{
  "n_layer": 12,
  "schedule": "wsd",
  "decay_fraction": 1.0,
  "final_lr_fraction": 0.0
}
MLP neurons of a small language model. Each row is named by its layer, matrix (down: output weights) and neuron, and shows model dimensions 64-127. Each number is 200 + 20 x the weight over its row's rms, rounded and kept within 0 to 999.
A block is one neuron, or neurons of one layer that tend to fire together. After each block is what it responds to, as a language model described it from the Wikipedia text at the highest values.

L7.down676,191,191,223,196,196,220,213,209,211,191,194,186,178,226,242,219,202,221,156,220,219,184,207,198,243,213,187,221,225,185,196,180,237,213,188,189,230,163,248,198,165,172,235,160,204,190,220,155,179,175,215,166,193,184,201,162,173,210,189,212,200,212,234,182
Responds to: Plural count nouns

L3.down117,177,189,218,214,198,203,225,192,189,221,138,140,180,154,218,193,230,222,192,208,202,194,171,209,214,232,186,215,204,170,183,202,231,210,188,217,220,185,224,211,180,189,233,239,185,203,188,183,175,187,237,165,193,203,199,203,202,187,191,199,216,176,217,214
L3.down307,196,195,235,247,227,193,193,206,181,205,208,190,185,216,195,200,205,184,220,190,186,192,176,189,206,215,186,226,199,183,197,189,227,233,208,199,185,188,185,222,181,253,188,171,216,184,187,162,209,223,230,181,218,218,213,187,197,157,215,189,216,216,196,203
L3.down516,196,167,208,193,201,211,227,222,182,205,181,219,187,211,231,175,222,218,197,198,190,175,211,202,227,208,200,184,215,201,197,190,199,226,196,188,232,190,226,220,191,159,255,200,212,199,206,170,205,175,186,195,182,218,186,165,199,208,183,218,228,202,246,215
L3.down628,213,186,224,216,212,215,176,206,169,183,165,204,217,233,236,214,231,219,196,184,186,214,193,195,207,198,187,179,191,191,223,198,263,218,231,188,196,174,190,198,172,199,162,188,182,214,183,192,185,216,246,209,261,213,207,184,205,227,207,214,184,183,202,231
Responds to: Plural noun endings

L3.down328,195,204,209,198,182,189,248,220,205,241,179,191,198,209,196,227,227,192,161,231,188,192,210,186,195,227,209,190,222,191,205,165,228,208,202,226,230,205,238,206,183,194,209,170,183,222,224,227,206,217,214,208,175,219,201,181,184,177,187,209,167,194,178,225
L3.down380,166,224,190,210,204,218,234,214,219,185,197,235,193,184,183,221,199,214,222,226,228,169,188,194,213,207,209,230,181,186,192,191,189,196,203,159,196,224,197,170,211,199,185,215,212,203,178,199,219,223,217,190,197,189,166,178,203,193,196,182,175,222,211,211
L3.down509,185,201,204,166,195,222,235,219,187,239,196,179,164,208,206,194,213,216,214,191,215,221,205,195,203,206,232,176,175,185,224,214,179,174,208,203,176,236,186,175,194,157,192,196,211,194,197,194,203,241,179,202,222,187,221,189,238,179,186,194,195,221,201,188
L3.down636,179,207,184,185,246,162,218,202,208,199,232,194,171,190,170,213,164,211,173,192,165,218,189,203,170,195,220,207,187,225,252,174,210,181,214,181,183,182,189,212,196,199,187,193,208,226,172,205,200,198,179,212,185,239,205,195,225,185,194,189,190,202,243,189
Responds to: Word-starts and clause-linking "as"

L7.down63,183,166,225,238,221,211,188,199,208,164,184,215,200,195,207,192,186,182,204,230,233,204,200,214,204,220,240,199,223,196,181,222,201,197,179,192,188,184,206,220,192,172,198,196,210,216,214,168,220,205,180,202,185,204,211,201,179,200,188,183,208,210,178,188
Responds to: Mid-word and post-decimal fragments

L6.down44,185,184,207,205,201,182,245,211,224,174,183,170,219,204,223,195,211,211,240,191,202,175,223,178,183,211,210,199,194,220,184,190,205,183,228,197,197,186,202,224,189,203,205,231,154,216,204,180,204,187,193,198,217,199,220,203,178,166,197,213,191,177,174,180
L6.down365,207,182,162,211,219,200,187,215,208,213,140,229,191,222,179,198,193,156,198,217,197,201,187,227,232,193,169,193,198,185,207,223,193,212,200,211,218,199,209,189,197,207,214,186,207,168,177,211,205,213,250,216,217,213,197,214,195,197,219,210,224,198,197,203
L6.down514,199,201,207,206,217,211,181,164,194,210,197,180,209,211,218,204,224,197,217,195,161,171,202,156,218,193,198,180,202,184,151,216,170,225,177,209,191,193,225,194,203,157,200,191,205,183,207,170,221,211,221,207,211,227,175,174,224,184,182,174,226,208,240,205
L6.down719,169,205,228,192,200,202,199,249,195,237,210,226,175,182,183,174,156,164,185,219,226,196,200,208,207,186,178,195,219,201,218,199,172,199,188,202,224,167,192,178,221,230,174,231,213,166,201,225,227,185,209,193,183,194,203,185,224,194,187,207,233,199,219,169
Responds to: Word-initial letter fragments

L6.down55,213,212,210,216,193,199,170,151,182,199,188,184,189,231,228,219,154,222,185,229,178,195,217,210,196,219,198,179,192,189,196,191,209,228,204,175,180,194,184,190,210,220,183,186,201,215,193,197,200,208,203,218,234,203,190,195,232,202,173,207,183,203,187,190
L6.down67,202,210,205,208,226,184,202,226,156,189,183,173,213,216,202,222,182,208,181,150,196,220,197,194,209,169,217,240,199,219,214,169,216,203,182,187,189,208,214,187,212,213,185,194,178,166,215,184,181,196,195,197,211,167,202,202,202,194,236,192,185,189,207,232
L6.down731,172,208,217,215,226,221,199,189,214,203,187,217,195,213,220,181,205,193,221,191,193,186,175,208,249,239,174,222,224,200,183,185,184,203,204,182,204,203,210,210,211,178,198,218,187,186,246,167,188,217,207,221,214,211,211,223,178,169,192,192,192,225,206,197
L6.down738,236,162,209,187,213,191,195,175,174,181,181,189,225,205,209,178,200,195,204,190,186,198,176,208,195,174,203,187,232,177,190,196,249,194,211,201,220,208,217,205,176,240,163,163,195,200,184,200,201,178,205,198,213,208,210,193,224,192,209,199,211,171,223,219
Responds to: Before place or date

L7.down246,197,218,224,222,200,205,216,210,217,203,221,191,212,193,186,185,177,205,200,196,204,154,218,153,175,175,184,230,210,195,185,220,182,212,214,181,189,208,210,186,169,177,238,207,214,209,212,197,227,174,196,208,194,214,236,223,158,225,214,167,185,196,187,222
Responds to: Digits inside numbers

L3.down208,165,213,200,183,164,191,248,217,208,185,200,230,196,230,204,198,212,187,214,181,195,199,200,217,227,210,191,218,180,226,168,223,188,183,237,230,196,194,196,163,215,203,198,183,226,161,182,216,194,171,197,195,226,171,229,202,211,171,184,200,226,222,156,187
L3.down366,195,192,195,210,158,165,226,210,216,193,196,191,200,228,180,139,193,189,178,218,187,228,190,175,167,213,178,202,195,194,191,227,207,178,197,192,213,194,216,199,249,214,182,190,195,192,195,197,210,220,182,165,204,176,229,210,214,192,186,223,198,216,153,157
L3.down408,194,192,189,192,159,211,171,233,222,169,197,161,182,199,232,170,192,193,233,230,237,207,207,219,205,198,186,201,196,203,206,182,226,232,213,233,193,180,228,233,225,196,212,231,201,201,199,201,216,194,170,193,186,202,203,215,186,189,143,225,174,218,199,212
L3.down522,194,173,188,220,199,190,210,217,210,164,192,207,178,206,196,211,210,178,232,191,176,180,177,215,218,212,186,174,240,205,202,167,216,182,218,210,200,185,198,171,186,167,178,204,221,205,193,209,220,233,222,198,202,168,195,218,193,193,193,152,174,222,184,242
Responds to: Odd mid-word letter fragments

L7.down733,218,223,192,171,224,176,223,215,204,221,218,180,215,193,190,203,199,198,207,195,209,169,208,176,238,190,233,175,185,195,184,221,184,203,203,205,221,255,153,195,230,187,185,224,207,219,189,223,211,195,219,209,173,184,213,206,166,182,166,188,222,235,196,199
Responds to: Mid-word consonant fragments

L6.down90,218,204,193,227,219,194,205,208,176,229,196,203,188,159,222,201,207,217,240,226,203,199,195,181,220,214,217,161,200,208,192,248,184,177,188,209,212,203,161,217,197,161,209,219,221,197,199,168,188,195,211,180,184,181,196,182,212,210,203,206,206,191,207,219
L6.down296,190,202,184,213,204,228,216,209,185,210,182,188,211,234,179,201,218,202,202,177,156,187,201,213,230,223,159,194,189,206,176,213,192,210,183,202,201,181,213,193,221,172,227,246,182,168,216,193,203,169,204,193,194,223,205,183,196,199,248,171,196,163,228,197
L6.down326,195,223,189,196,220,189,164,197,202,205,187,188,186,209,197,199,200,196,210,205,214,237,240,228,208,208,174,193,240,185,185,214,163,250,197,192,192,181,206,145,209,225,204,236,190,199,195,203,180,204,165,198,175,248,222,181,209,174,234,192,217,162,195,185
L6.down725,218,189,214,207,214,253,222,207,216,197,232,212,193,227,173,170,230,200,203,206,201,230,188,187,225,203,196,207,196,218,183,211,167,189,202,207,199,180,188,207,199,179,180,190,221,230,211,186,192,202,217,189,184,202,196,215,190,225,221,190,217,195,192,201
Responds to: Digits inside numbers

L6.down254,189,212,205,229,200,208,217,198,192,170,181,169,194,211,204,197,203,184,161,206,189,191,182,179,230,186,188,209,188,160,215,237,176,241,214,168,216,169,257,210,188,200,230,187,179,221,219,172,193,151,231,208,236,219,184,194,178,222,198,174,229,194,187,199
L6.down551,203,213,235,180,213,183,199,167,201,202,201,196,190,177,181,223,188,215,177,199,168,202,220,176,247,189,235,224,186,194,174,199,188,204,192,184,188,217,190,204,228,204,178,186,243,163,262,187,215,178,201,188,175,206,233,179,187,218,232,182,239,194,198,193
L6.down648,198,174,221,218,196,211,216,191,229,202,221,179,194,183,196,177,164,202,195,185,216,207,246,229,202,169,214,162,213,219,200,203,200,171,201,158,212,211,205,218,192,218,225,174,211,198,179,185,203,196,169,225,188,190,206,185,187,204,152,219,183,184,226,239
L6.down695,199,200,179,198,181,210,241,191,195,161,189,196,195,209,238,184,181,190,184,207,216,168,192,177,243,192,191,194,205,211,200,216,177,181,209,200,206,194,224,200,163,200,225,179,214,222,228,201,197,218,188,211,197,184,170,175,208,186,182,188,230,183,263,174
Responds to: Plural noun endings

L7.down253,207,229,242,203,199,216,181,175,221,188,185,185,175,194,178,172,185,150,229,177,225,205,208,232,239,211,194,209,197,203,170,182,212,173,195,228,178,177,252,217,203,198,221,203,178,200,191,229,176,196,196,219,186,194,201,212,159,219,230,198,204,213,196,171
Responds to: Early pieces of names

L3.down2,231,191,187,160,183,196,228,190,173,188,235,187,218,157,198,195,203,198,199,188,213,224,166,215,232,221,212,203,219,195,161,234,246,192,223,195,163,174,207,197,199,201,179,169,212,209,239,198,187,182,200,173,207,206,161,197,176,166,187,195,202,235,229,190
L3.down111,212,221,194,250,172,207,210,194,174,204,214,211,189,182,179,205,231,173,222,213,198,224,203,203,205,212,221,231,202,193,173,200,172,183,204,190,165,193,184,152,183,178,207,214,213,246,225,204,181,212,230,208,189,201,215,160,177,233,177,187,178,198,213,211
L3.down141,189,162,171,160,230,204,228,206,183,188,190,198,195,196,191,195,211,150,226,199,176,225,194,189,198,200,185,218,215,227,178,215,237,178,252,209,172,206,195,217,178,169,194,198,230,205,202,164,210,203,180,218,211,177,207,231,223,168,174,182,206,217,219,192
L3.down375,204,195,193,219,198,226,199,236,232,208,190,194,209,183,157,171,205,213,196,223,150,205,221,209,207,226,187,210,217,217,168,247,239,205,221,197,205,209,201,220,184,203,181,192,242,191,219,202,183,221,232,192,191,177,195,191,213,203,173,192,196,243,223,205
Responds to: Inner digits 1/2 in numbers

L3.down73,202,198,198,225,188,192,214,187,166,181,195,200,202,239,185,217,207,201,219,214,178,187,178,187,196,181,219,229,201,185,213,174,218,173,207,218,224,216,205,164,215,241,217,209,193,204,202,159,212,217,194,158,226,222,199,185,183,176,197,257,225,185,213,185
L3.down247,212,161,224,199,186,209,226,237,159,223,189,180,187,215,211,161,203,189,206,217,185,171,234,209,213,249,197,205,201,213,201,204,217,182,219,201,220,202,208,202,227,193,179,205,181,199,190,209,218,203,180,191,183,236,216,203,188,205,219,199,209,187,192,206
L3.down388,172,180,181,246,161,207,205,210,209,242,202,177,203,178,177,204,208,204,212,152,168,226,142,145,202,198,171,191,222,211,211,221,183,186,200,244,221,229,205,198,234,206,175,211,202,192,201,216,181,205,211,175,197,190,203,196,224,213,189,185,204,218,212,195
L3.down707,173,172,195,213,179,211,202,200,229,233,200,201,199,181,242,182,194,202,186,164,189,212,209,177,191,195,187,236,210,170,185,230,224,226,226,197,184,223,229,203,185,229,196,212,189,152,206,200,190,219,215,216,204,242,200,229,173,213,198,183,211,208,164,191
Responds to: First decimal digit

L6.down168,236,150,204,178,207,204,208,209,219,220,211,190,193,198,218,163,221,191,191,233,185,194,148,179,206,232,202,203,184,222,200,208,214,165,187,208,188,198,151,221,200,199,187,205,200,232,214,243,213,219,202,191,208,172,193,222,200,201,185,166,198,204,203,202
L6.down586,170,208,203,196,192,219,193,246,186,223,213,173,217,213,202,171,161,225,253,192,186,212,175,199,238,219,226,206,194,198,245,204,205,198,180,176,206,221,188,249,217,223,212,198,205,218,190,212,178,222,186,202,222,194,184,186,214,214,202,213,224,158,173,198
L6.down747,188,214,199,214,219,220,231,233,214,177,217,188,171,213,193,175,218,179,201,180,179,194,176,167,221,224,165,190,230,172,226,215,210,170,195,228,163,230,170,187,218,209,183,201,198,216,192,208,172,241,172,173,160,175,201,214,227,230,222,198,225,192,220,201
L6.down757,191,209,186,192,185,223,186,212,219,193,186,171,164,203,208,162,197,192,202,225,205,193,205,202,185,220,193,216,208,207,232,198,197,202,170,214,186,230,204,185,218,220,204,202,210,180,182,198,214,224,213,201,194,214,214,187,170,255,181,228,225,210,220,192
Responds to: Biographical subject pronouns

L6.down18,195,220,218,161,176,175,216,205,208,180,228,158,188,183,199,160,223,191,228,217,181,178,212,185,203,237,201,215,207,199,210,194,220,202,182,193,254,192,213,193,182,192,184,224,199,183,221,182,234,180,205,207,233,183,231,220,209,182,191,221,231,205,216,178
L6.down165,195,197,219,221,170,158,193,234,205,200,196,216,210,214,234,197,188,178,155,230,201,208,178,195,208,208,208,207,218,216,191,188,179,211,197,224,229,190,176,186,202,211,186,209,218,212,193,252,213,209,233,265,184,157,193,230,228,185,234,183,166,185,158,204
L6.down509,190,169,232,201,173,222,221,222,205,194,211,190,202,220,167,186,160,196,253,197,193,194,233,189,187,226,211,179,198,178,198,215,196,185,190,212,220,209,199,211,178,150,184,208,214,216,197,206,200,206,205,220,197,182,212,166,171,170,172,199,212,192,159,187
L6.down557,196,193,180,184,192,230,190,175,181,203,212,204,190,192,189,193,183,203,165,198,182,208,235,188,229,220,223,193,182,208,213,167,233,197,163,220,195,217,203,227,231,201,130,188,220,174,222,201,183,189,204,195,199,182,215,197,183,201,226,219,191,223,214,193
Responds to: Mid-word fragments, especially "w"

L6.down192,202,182,192,212,211,198,228,200,223,171,175,182,184,226,183,193,196,225,216,232,174,172,192,179,209,204,196,169,240,223,233,170,200,186,198,237,227,201,182,201,248,189,213,174,189,185,236,208,190,220,195,219,228,205,186,185,207,168,191,193,176,226,222,231
L6.down375,179,215,228,216,215,183,193,191,245,187,216,191,175,194,193,214,220,192,188,183,185,200,176,209,166,215,205,224,202,193,156,183,222,203,161,212,191,219,162,171,223,168,193,188,203,222,189,225,229,227,198,189,194,184,203,203,200,215,212,191,189,203,191,226
L6.down449,193,189,241,229,228,189,210,198,214,217,188,215,216,181,217,227,218,203,211,228,183,162,189,189,209,198,182,215,221,217,223,190,211,180,187,212,218,217,177,196,160,187,207,190,218,213,217,219,180,191,217,175,246,211,198,205,195,181,182,240,187,197,194,212
L6.down693,205,223,204,226,226,184,218,198,204,189,185,186,178,209,171,183,253,215,149,202,195,202,189,198,208,246,239,226,216,193,202,237,196,212,208,188,203,202,229,223,203,185,161,181,206,194,209,222,212,226,197,177,209,226,178,163,174,198,195,214,199,214,247,209
Responds to: Ordinal and unit suffixes

L7.down359,184,187,201,194,205,208,235,199,210,217,226,137,142,222,197,193,202,229,176,224,162,217,183,214,203,202,191,230,209,222,213,206,207,194,214,172,190,184,189,179,177,187,182,217,178,201,203,188,164,193,172,204,219,209,197,216,190,213,178,187,183,192,243,190
Responds to: Scores, ordinals, name endings

L6.down441,212,238,215,219,192,199,218,211,195,204,206,206,195,188,221,186,216,181,213,221,232,166,180,170,227,219,197,199,184,189,209,204,166,198,208,191,212,189,190,193,220,217,203,203,180,159,215,185,222,206,214,215,186,220,202,211,191,186,173,212,230,204,209,194
L6.down527,201,211,191,213,197,215,169,187,228,217,216,192,225,216,191,194,221,194,182,204,177,201,220,180,199,157,208,199,227,230,217,211,207,200,230,193,213,176,218,196,181,218,233,199,200,191,219,165,199,202,188,230,200,211,187,196,213,201,193,188,132,167,186,169
L6.down534,180,204,221,205,176,239,204,183,210,180,226,204,202,256,173,179,200,208,204,200,217,212,203,189,206,210,176,187,182,208,220,212,203,237,146,200,192,179,209,223,209,219,180,189,198,238,210,228,210,216,214,183,227,239,172,236,195,223,187,216,192,194,201,181
L6.down568,174,231,192,196,198,181,190,196,233,218,200,179,185,195,191,175,209,247,208,227,179,198,200,165,205,188,216,212,216,196,183,206,238,165,196,214,198,182,204,188,200,218,173,231,211,185,220,227,190,201,224,196,229,220,222,173,201,193,229,204,186,190,219,222
Responds to: Mid-word fragments, unfamiliar words

L3.down222,231,207,163,181,226,185,198,184,192,216,186,165,215,198,157,180,192,207,128,171,250,159,185,187,230,196,229,204,239,201,193,191,204,201,212,229,173,217,200,210,205,186,212,192,204,215,216,215,190,192,201,195,197,168,189,199,191,221,204,194,192,198,181,192
L3.down244,237,193,172,187,205,201,168,208,201,192,181,241,177,186,208,184,205,204,177,149,200,145,194,189,218,190,217,192,182,229,196,206,228,157,199,189,184,217,200,200,221,200,195,191,219,176,168,226,187,189,213,213,210,175,167,228,177,193,190,170,204,225,219,223
L3.down645,190,187,196,186,184,198,224,201,195,169,183,259,203,186,202,222,218,226,190,161,195,190,221,227,217,167,177,211,160,186,223,220,224,193,189,201,179,185,201,204,193,218,228,165,214,203,173,200,203,229,194,205,196,200,229,187,232,227,178,197,199,237,214,189
L3.down735,188,179,175,174,159,198,226,223,217,199,173,233,211,235,191,179,186,225,212,197,191,201,177,171,225,210,193,219,198,201,231,206,194,213,229,233,240,179,203,174,225,177,185,165,233,161,194,217,204,202,209,202,219,217,263,163,190,184,228,198,229,220,192,185
Responds to: Mid-word name fragments

L7.down433,205,170,193,152,203,199,197,203,195,221,200,198,222,198,168,216,184,159,193,210,185,181,197,156,212,171,201,187,194,174,160,227,203,194,229,185,221,188,202,180,200,180,196,225,169,187,220,192,196,192,212,205,192,193,194,172,206,193,182,189,163,210,209,202
Responds to: Token before a name

L7.down145,204,211,194,152,182,204,209,203,235,206,235,166,232,185,206,192,215,190,261,222,217,189,208,204,215,236,189,212,206,216,197,166,189,183,187,208,231,197,217,189,218,179,191,207,179,209,225,257,208,193,207,196,229,142,171,205,228,221,178,212,170,198,185,195
Responds to: Mid-word consonant fragments

L3.down78,206,182,160,218,194,191,206,244,170,211,160,172,209,198,249,213,179,194,183,216,203,197,166,158,187,215,216,186,193,188,219,179,194,166,199,205,225,176,209,221,222,197,206,204,215,179,192,195,213,192,204,193,187,223,198,190,256,192,229,197,194,185,198,152
L3.down105,202,207,162,194,183,188,220,233,189,209,198,216,200,189,208,223,229,188,222,218,165,207,218,195,189,205,217,226,209,212,165,162,209,200,190,183,188,145,206,199,215,219,222,212,179,211,214,241,215,198,187,200,194,244,216,196,179,206,192,218,217,190,195,248
L3.down490,211,191,209,216,185,169,214,193,195,221,191,211,186,190,229,205,214,211,193,212,193,191,208,199,197,232,237,229,206,220,223,212,199,222,216,200,209,196,179,240,220,225,198,206,170,195,230,192,193,189,208,192,188,178,190,175,204,200,199,269,211,211,199,196
L3.down764,207,177,210,164,190,174,223,202,203,194,188,211,234,169,189,201,163,177,208,187,164,184,210,183,182,195,188,216,162,184,180,144,211,221,156,238,200,205,205,219,196,209,216,187,184,176,195,189,189,220,187,196,189,205,186,196,215,219,158,237,235,202,236,241
Responds to: "One of" partitive

L3.down48,150,205,220,214,192,212,194,176,216,208,210,224,226,223,211,216,201,206,171,204,185,218,225,190,208,197,195,226,180,233,196,256,173,215,199,186,199,176,190,202,211,229,210,214,176,184,185,222,199,186,177,207,207,174,206,243,212,215,216,181,194,184,224,197
L3.down120,190,217,191,203,202,213,188,182,222,213,189,149,201,189,202,190,258,194,157,224,191,209,202,203,187,212,220,215,205,225,230,211,196,234,215,199,228,167,193,210,192,191,187,177,192,190,209,189,192,203,207,184,181,213,237,175,199,190,227,216,209,209,226,194
L3.down246,166,178,212,198,202,160,205,218,203,180,195,216,182,227,188,220,231,223,209,213,168,239,201,180,185,204,209,244,208,210,223,214,206,201,198,204,234,174,170,213,216,214,216,146,179,166,184,188,189,184,183,201,237,192,196,209,158,218,218,203,199,200,222,191
L3.down348,203,203,217,198,197,163,178,208,172,236,220,189,203,211,179,196,188,218,188,182,209,166,212,187,184,200,202,163,206,204,206,189,178,169,197,188,203,187,201,235,189,167,197,196,196,165,227,206,191,216,205,228,179,182,196,229,159,201,236,213,209,207,188,189
Responds to: Ordinal suffixes and templated labels

L7.down306,179,179,236,204,207,186,190,196,213,221,205,194,175,195,212,184,203,186,216,189,221,209,213,224,223,231,206,204,199,217,182,189,202,207,179,191,233,252,195,156,215,225,199,203,187,200,188,214,178,208,229,229,211,171,226,176,180,182,220,200,194,214,176,217
Responds to: Word-initial split fragments

L6.down25,231,199,191,222,196,190,197,189,220,212,177,174,192,184,190,163,223,227,175,212,169,188,195,215,200,206,191,180,192,184,191,209,189,171,194,188,183,203,173,235,216,176,256,226,214,204,217,234,164,202,227,183,221,184,183,197,211,233,203,175,190,176,227,206
L6.down36,215,205,195,201,179,216,193,208,172,189,209,183,200,190,221,163,177,194,203,215,213,193,199,174,201,189,202,156,212,204,192,170,202,201,206,193,232,175,215,234,224,192,185,222,171,191,220,198,200,204,194,203,152,178,194,201,211,208,221,204,223,174,206,218
L6.down60,219,183,194,182,219,207,186,199,185,230,206,214,167,185,203,163,204,195,162,227,235,228,204,209,214,159,207,200,222,150,200,226,180,172,237,195,201,218,191,204,204,194,250,193,189,235,211,206,188,202,233,172,192,155,211,215,222,187,183,175,225,238,170,186
L6.down87,186,191,207,172,208,224,243,187,219,202,178,167,214,212,182,211,218,195,195,179,208,157,232,213,190,195,253,195,199,208,171,195,223,233,193,190,187,185,182,247,201,202,202,232,197,195,174,191,232,189,200,164,175,197,220,208,230,220,185,213,256,195,193,178
Responds to: Paragraph-break newline

L3.down210,198,221,182,163,212,203,216,185,207,197,186,188,177,200,228,219,196,204,157,184,179,213,227,226,220,232,230,197,207,204,227,177,198,185,192,214,184,210,196,202,154,199,196,200,180,204,186,255,213,208,190,204,212,213,175,205,190,225,192,210,191,232,197,242
L3.down260,208,170,197,189,194,205,139,182,199,180,196,187,196,211,187,213,206,170,226,175,178,183,185,198,220,191,216,236,205,197,178,190,197,259,198,213,222,253,192,203,204,193,191,182,203,183,211,187,199,189,203,191,195,171,208,200,244,247,192,184,199,205,212,165
L3.down397,211,191,173,222,193,173,206,203,183,226,207,184,229,189,196,199,202,195,190,204,194,191,176,200,210,178,192,183,199,249,199,214,241,194,225,255,182,158,225,201,165,248,188,197,165,160,187,193,217,208,188,209,185,206,207,224,185,172,182,172,183,225,199,232
L3.down405,247,217,190,199,181,184,204,175,163,191,210,180,190,188,193,231,208,159,206,207,207,207,210,205,199,208,229,230,195,218,176,190,186,213,178,207,221,214,201,186,226,243,210,207,199,238,191,166,180,191,201,228,202,186,189,180,205,183,187,179,182,178,216,198
Responds to: Infobox field colons